Weights of a small GPT-style language model, trained from scratch on English Wikipedia.
Architecture: RMSNorm before each block, rotary positions, biases on query, key and value, tied embeddings.
MLP neurons of a small language model. Each row is named by its layer, matrix (gate and up: input weights; down: output weights) and neuron, and shows model dimensions 32-159. Each number is 500 + 25 x the weight over its row's rms, rounded and kept within 0 to 999. Numbers have three digits each. A neuron's up and down rows have the sign that makes its largest values positive.
After each neuron's rows, "fires before" lists the tokens most often just after its 100 highest values on Wikipedia text that the model never trained on; "fires after" lists the tokens most often just before its 100 highest values on Wikipedia text that the model never trained on. A number after a token or word is its count.

L9.gate507:459571520513507542517512469525466507532504530543519478485503503514462504480518526519483470501543510487493487467445510489484487481485477530528522513500519481492486503484514518494514493501521548535476541472483489457533494532503485510546524457567474502514538525499534487512541522493493531496469531503509481489521460479515546458454501490503505451528535508462498494493468446525482503487483
L9.up507:486528483492516481542461472543502488483477491520495512508456477521487513469465479491488458460563546498486500507500496510479480475479527525530540483532557524524485538436493470504534478491515552527483483461498479499553481499541522503478526527551448485494542487489498501456492537458522457475496487494496503510514519505495512500494543492481519525524504522504495531492472492482483496503499
L9.down507:473503486494504502488508523456481520471496467534500492482543479489508497489474487497533508470520538461514519490523495497471490477493481517494576491504507524467458510498526471529506501501493449486489538493516472501512503509527537454536531516500501516435501455512485498466502503497500487504525471483496538507460487520487486476476476506525495532521514508450535502497506440519427449423450
fires before: "=" 97
fires after: "\n\n" 98

L2.gate455:498501544518486463475501514516462471510478489479548499477491495499513490514479519440492468462522508506480504508546455467463496522531527536522475519471481498494524484502443535476508514480551499511442496474510469522462497520499521481519518462510483490525531574503485518474500472484494498537534493515542483487497539513499516461475505484495509523466530556492521556505488494491543522501510
L2.up455:493518519479538487440491503491513490543476507515505498473504546532520465480537486517490476471518467518507527516533494513506504481520480542501530541468505503500496492487512514502490483514546491506526481531560459453486481507501524514491500482518515499449465520475497535505491497437491458506504477502541521477485495497502474432482506521503425484489506469518521502501494496508496525492551
L2.down455:485464482501461495494514568516526528466463498500499479574489495515533507552506493483514435483494491506524531527514522463516531502544509512475519487494506554436504561537497502551519526520528482496485488483479504504491534501524507519487491525483491559493465549513498474476523455537492509515532477536480480514487479478548492536514522469487537530520480508475503493516517516528550483495508
fires before: " |" 38, ")" 20, "," 12, "-" 4, "." 4
fires after: "–" 32, " |" 26, "," 8, " (" 8, "-" 6

L9.gate98:518569507518484551502427492529480485519488471475499487508492487504465511516459523493477453470541516532507502478504511483501518544484485522507488445490500480484503494489502507488507488470522504506470519507548460497525483493491499485488512480511508491460492531529494486499532468489498517507502480500491488483443532494475533474467491487510491474502457469505525518482514540555491523513490
L9.up98:473537503541494471490465504513493445483517512487514528505500526477495491487449515465459507502529490496497440465481457502494501494481521493542497480514502466503542447495492488504519551531501497520496496517498502483490491526502516533488518531504502527496509500483524535478523541509456495545477539458474485525462508480511501442495497513508539452495486490515533512509478526492470485500484
L9.down98:501447511491468474494522508525466521503492483536555523475517486511508510524481472476525498492505519521492533504510523501486480471490473498563490477484530505497457529501486480439470485482507485484540504491511472535521461479501492496518491480485467465472516506463483504514505506501502537465513503520506536475508470499494521525493475474495473510484481468505497510507501474476503470513526
fires before: "=" 71
fires after: "\n\n" 71

L10.gate41:485505523516492501506499500530529555540496480532516530469450537442516483517502481488512489500500500491507469485490529522462485520464500480512521491506496472519516515505478491492493500481514532548527540466497464541521478517474500546523514502474498505507566550466519493523525487515471483458490504476532494500499462473501511514496483534465557501472536518507514511539467526492522497497499
L10.up41:565486481499486505505522544499518532506509497515548500445511507459470517456509444462518489484559500475516514505477483533452480500537515532503489512489505507514477469491524488495497463521506493515506520541503488498516466484548493521488513521526501505520514475517545514472493511469534539484502514481509498492502488507486529500479498508563507533516506546484532517497443486518543472509494
L10.down41:522480513501509486496510537516497480505516463533495526486470503478519502434513523468506501510469489532514440510488488472519490528510500518551497506515472481518497499490520487556537476542512519512523490467476481505536525509472454550519521494490498541533467505472535565534529474521506481445499489483522453490500437514501497508491493483451506492488495516515517508523469489501494472463539
fires before: "=" 74
fires after: "\n\n" 61, "=" 22, " |" 14

L12.gate169:506475517484491463499499486523496499497481543481513521514470486547462509428501488502506484494493501490513460540528479505514488468481486550478497528511458545498483526492474505469463503471512495504524454449495441490502484467459485517498518464497555497539500447503498500484494544483476512458493479494531512494528518524497479521508477455484501513503491489475466535504514478491509487488507
L12.up169:544507477527467507519518500489519530477534513487527498467483489439535494529514529514526510451466501494477477522525487472484490480528453494520507511520522492506497480486476500482511474473491553509492472458443519482547501523532548520491451492496480505496472520464477556556478470503504494503471508466471501481487480504500460493492562529488488517492541472478512463508434496507525453521526
L12.down169:500482485448507527503544458485524495493487536485525501501456464515496507469458465536466525537488495493476484494495539517481482503510506525493520498510519483525520529529454505487470461458454487454503485488472518491487519516458528480525495510521496506512476494483500499493490479499484486451516502527510512517486470495503508470453530484436531475459488478485465501513491464506528518467545
fires before: " |" 27, ";" 12, " L" 6, "\n" 5, " W" 5
fires after: " |" 20, ";" 13, " W" 6, " L" 5, " P" 5, " D" 4

L10.gate491:463509488464541479517484473502484528546520516498499482508537497516539531491486525522489527463527509480485509498548507520479477550478462516508510520505471521486501499481518495470498496508501532519498486534482462485521477466496542533491487504496494491534428488499463539504485466536486443496502486449496483455504501496494478464470465516460513472499479527442469483485494523493517459510502
L10.up491:509521499497501508529519448459521463508513503449525493518525500467515488535494520527520522521512519502497508503516498522485496460475475497530506500494526496475500572502499523509491505504495511532520482522478489521487494480460489475518481468517535484536521493502486532432590461488458499490506533493520520513501498487491451493491489520507493497486513496500503512533470513496495512509496
L10.down491:515473449528509565514499501475508524482495510525476482495520532493479474509473428480515499514515516501498501517530541486522514500520525561529501469469495497521515450414521517538503491483490507475527519500504528497476524476495500520514507519511515489472540505516489507484497523515510518464452464491485475513481509471517498531497490504590464537463500478522476509444514493523473513509485
fires before: "-" 74, "\n" 19
fires after: "-" 93

L10.gate71:453531494491513500543504493499479498477533484472493437528480504521458481498494456459504532488545521512545436476497495483540483501570472493529540497487541490516457498506490493476513482519488517510494477506493464509482502496471491516479532549475477551518541478453520530517471511518480482485463497543484484502515498494454455519524507498461518491482505464536500493497510486507541490484500
L10.up71:508553482485536491529517519447480492542532522452517510538483481453481515499512477523510528513492472487492510540520474523515486466573485467494517550465523530488517461495507509509500524474531503457492498536455504464519519463522554483463509494492493522538505485515503496505492492509523506498501520500507538514487535520491543458461477498513487513580500497474513525492537496491515448507496
L10.down71:497519492499535485538527521461494468465469486502478466465467508511500526529505513510529510524554474479510442444541506469512469527498557492493452513477498513515510506467463516494507498473535481519499562538460513517502451494497505499489483479519456541509462485482493519502525531478506502474480501487525463511534512484497471483471514520456473496497438489491535473531546518505529496523469
fires before: "\n" 35, "=" 22, "\n\n" 14
fires after: " =" 32, "=" 29, " Population" 4, " Total" 4, " high" 4

L10.gate182:521537517523487448498485466497468534496537521522519471464448541548477515547506479513514522516531526500474460519467480491484456539481479524461513535487476510487489504499468456489525463475507469501476522511477497489515506503489500483494508494527530513478535482478467499500500507468466527459443505483532511521481495475506511505500480502488514484481502528532514459500470516476477487521457
L10.up182:522542483468515461489481491481517521512479488513537460504496518504514496523496481497548504481542522481508536479495473483466458484472509476505493478492546502453507467531507512495527460477524491513477499513489488476485539524582516519505507525551458474482517491513509504488494486516490531499497469527461514544447513531494485500488508514489487497531526536509496497514497514528507489522476
L10.down182:459456522540521494504513527459506467490520489470490497527534492452512481473509510500452472508489488503485502498534517465540508446515472539540510476489520503521518500532528496479479544468554525515517474493533526500481496506514466526531484513480491502512464514471517498471504497510516516460465471531495484499523483532528508441485502463446516453544492497490485529528532508510501487510486
fires before: "=" 99
fires after: "\n\n" 80, "=" 12, "\n" 7

L12.gate476:484520528514503506497484491487555526466507500491473525517504471490473491511497556478439536505518468514527500502440487539487516483510509487515478488466493505475506543529511475461512501495581454517457537508501493493508483520567522551543507471517491513493516471504512539523494495508469516528489524494515494521483495512506471480502549479472525465516521494523501490540479498516498455478499
L12.up476:482517535520530513474505503488520508478557512525513491527479501508455511510517525504484506490559529455494476479466478546502468493512496500484489519494480477487550494491458480498461483510539511511509497503447528470545541563544545547451541489523472497480517507524498449526541482540464528500538542513482504506517487470496506482553502471490523491482489493518497477490477490492501478520482
L12.down476:469511520497505510495542530500487529488506510505510455486517493527487559506462471466530446520500517501462503511525499537461507516552500538502500538499544497506507458478507505482462486486493513461524520483488499491453537465496482448476507475488486532515539491512473471463526508483539522520478496513512471476516514475508508503493459483518475522510547496513554511537500518546507507476482
fires before: "=" 65, " was" 6, " a" 5, " is" 5
fires after: "\n\n" 68, ")" 9, "\n" 6

L12.gate202:464507489494517449527497505488518492506554483500518481479543467489520468469510476541488506514474508484491497518495505484455453500506505503519465474512490477513504515502452498480492485482451517529537474508441469513483542498502495523533480542496503509513478525459459481520517521460469482504490488523508558533495433493484462511512536487469487518521516495499515482528480482511505497487514
L12.up202:487489498458539491490487535491500519588469541515481468491542480504498491490507512516463492526498523470522527426505510480523517542450533495506503507503519465519494473498508492501479542481509506509479493518503489501440488505492489477520510483507518496502500499536489482512529491475525505564510531534492498550489500468527508511479492547487490512499497487505532460517470476483471527429475
L12.down202:533499512553491500452515504494482459523460490501528507506518531543455525499516519513482482493519455525495517485505468478481518494509510520516489469511498527477468513493471531469513490540509499491511538514556433502479470541492467485469488558542459505473471483539507492489463475523463502508517497495457523482512490487501517486488467456522466500501476528492481512494513493516465516518520
fires before: "-" 59, "N" 8, " Party" 4
fires after: "-" 60, "\n" 6

L6.gate412:488514491517469505515498503511480541529512507490497521531489528511505517506528496507498500487524467497515518562510475495529512488530438556522487445456523466522504513542488508485487528509491492485503501473466454512500440493492538502491461486506544518529500500513503532525511509473543491447528512512506465432511499530535513515522507536502498505496487474507522497482511493474515517487481
L6.up412:482509529502466489532495482489467510532518489501491558520433511519506495493525494524501480480521488494524537539493491463516514464531454523519501474498548471535495552537503547508489510501503507507515508475481457522516472481486511497492489477512521514523489515508532498551526515471533499427539484492533495468537469533554504523509507527526492501501498468472486488468483460476523546489502
L6.down412:501507468471507530500507535463504506499511479498487523488485504504513491498513519513488549505459505498492509477446520537511490508500538475475542504489538496504518514478505471632488479503498504474482481512584508487478501497493550479476501453500472527504495486483529526487500462528550438534452500480501517527497474540497486516523470517501529506494526520494493515483513504445499494528491
fires before: " |" 46, "–" 11, "," 4, ")" 4
fires after: " |" 43, "19" 10, "," 5, " (" 4

L9.gate116:544487590572529473504506525509480528512517502490498515520496537500478491527490488532518492492531483508485531507484523510511535495512476510493513485488490517521467487485535516496509445526506499485509506463478547523512506502502493504512539520526477499501496465519485496497516491466459480472520504497553511521492498511473509482461509483458476478526478538529479512450469492442501498479528
L9.up116:495524501497508488473529509507494483460534516490532488488545516494516513474470472532495497479557503495502450461499435549544478488547516521513489521468493499503475465523518510508457477471469488476519515482511445503495493499527475529480476512511474517502475477517500536464489484505540496500503471498488508544524541519477496484516541501532521490501500526488521504503491501515509476525523
L9.down116:503510489516527525475570466546507548525471512510487529482483497466474502525506501484492505529482480478491503513485502454493490437479503467510518522530508526515499482495533517450522454518520446502479503469528505501477513490542507491506497541525480482488545536535478519484502533519480509489546510512497474524546482538519496442473491483444486521524516482470477524511502516470478449473480
fires before: "=" 89
fires after: "\n\n" 34, " =" 17, "=" 6, "s" 5

L9.gate491:503479487461535523475485455484491503478498485479524527538552514510452476490512477532522477510492523490529505503493471567478520510527484505419521517484523468494472516502523542491483553524487510509532455518539520492475530498455484486480511508510528519519472478471547533497540545498503467501512503474504519549475530489459511495484530501500522470483453523501585497494511481506515512490504
L9.up491:474530498500520510515508460508451510521559503463528512524467498464495473510487534522491536497471513515525505492500491471495501522481465498455523532531527461453530516482466493499498491490483534544541502533483526518500469474497496530540465516482521504456528478491482473512494485484494501529521530516482522494477487520492470503546483537480500527492479482463520526540453495464464487483517
L9.down491:531492508514496478499484538507524511504479462513508529524484539544527491495468536459484488511460499525538511502554459497507510477521531483515494544464469504538500533501484508477496513510460542518507550525470523510505549503498511483532469490473519538501491504502486507478516488503457525539512504552556534486503496495520448487546495505549450510471453482438502500498510454501510454496503
fires before: "-" 48, "\n" 37
fires after: "-" 85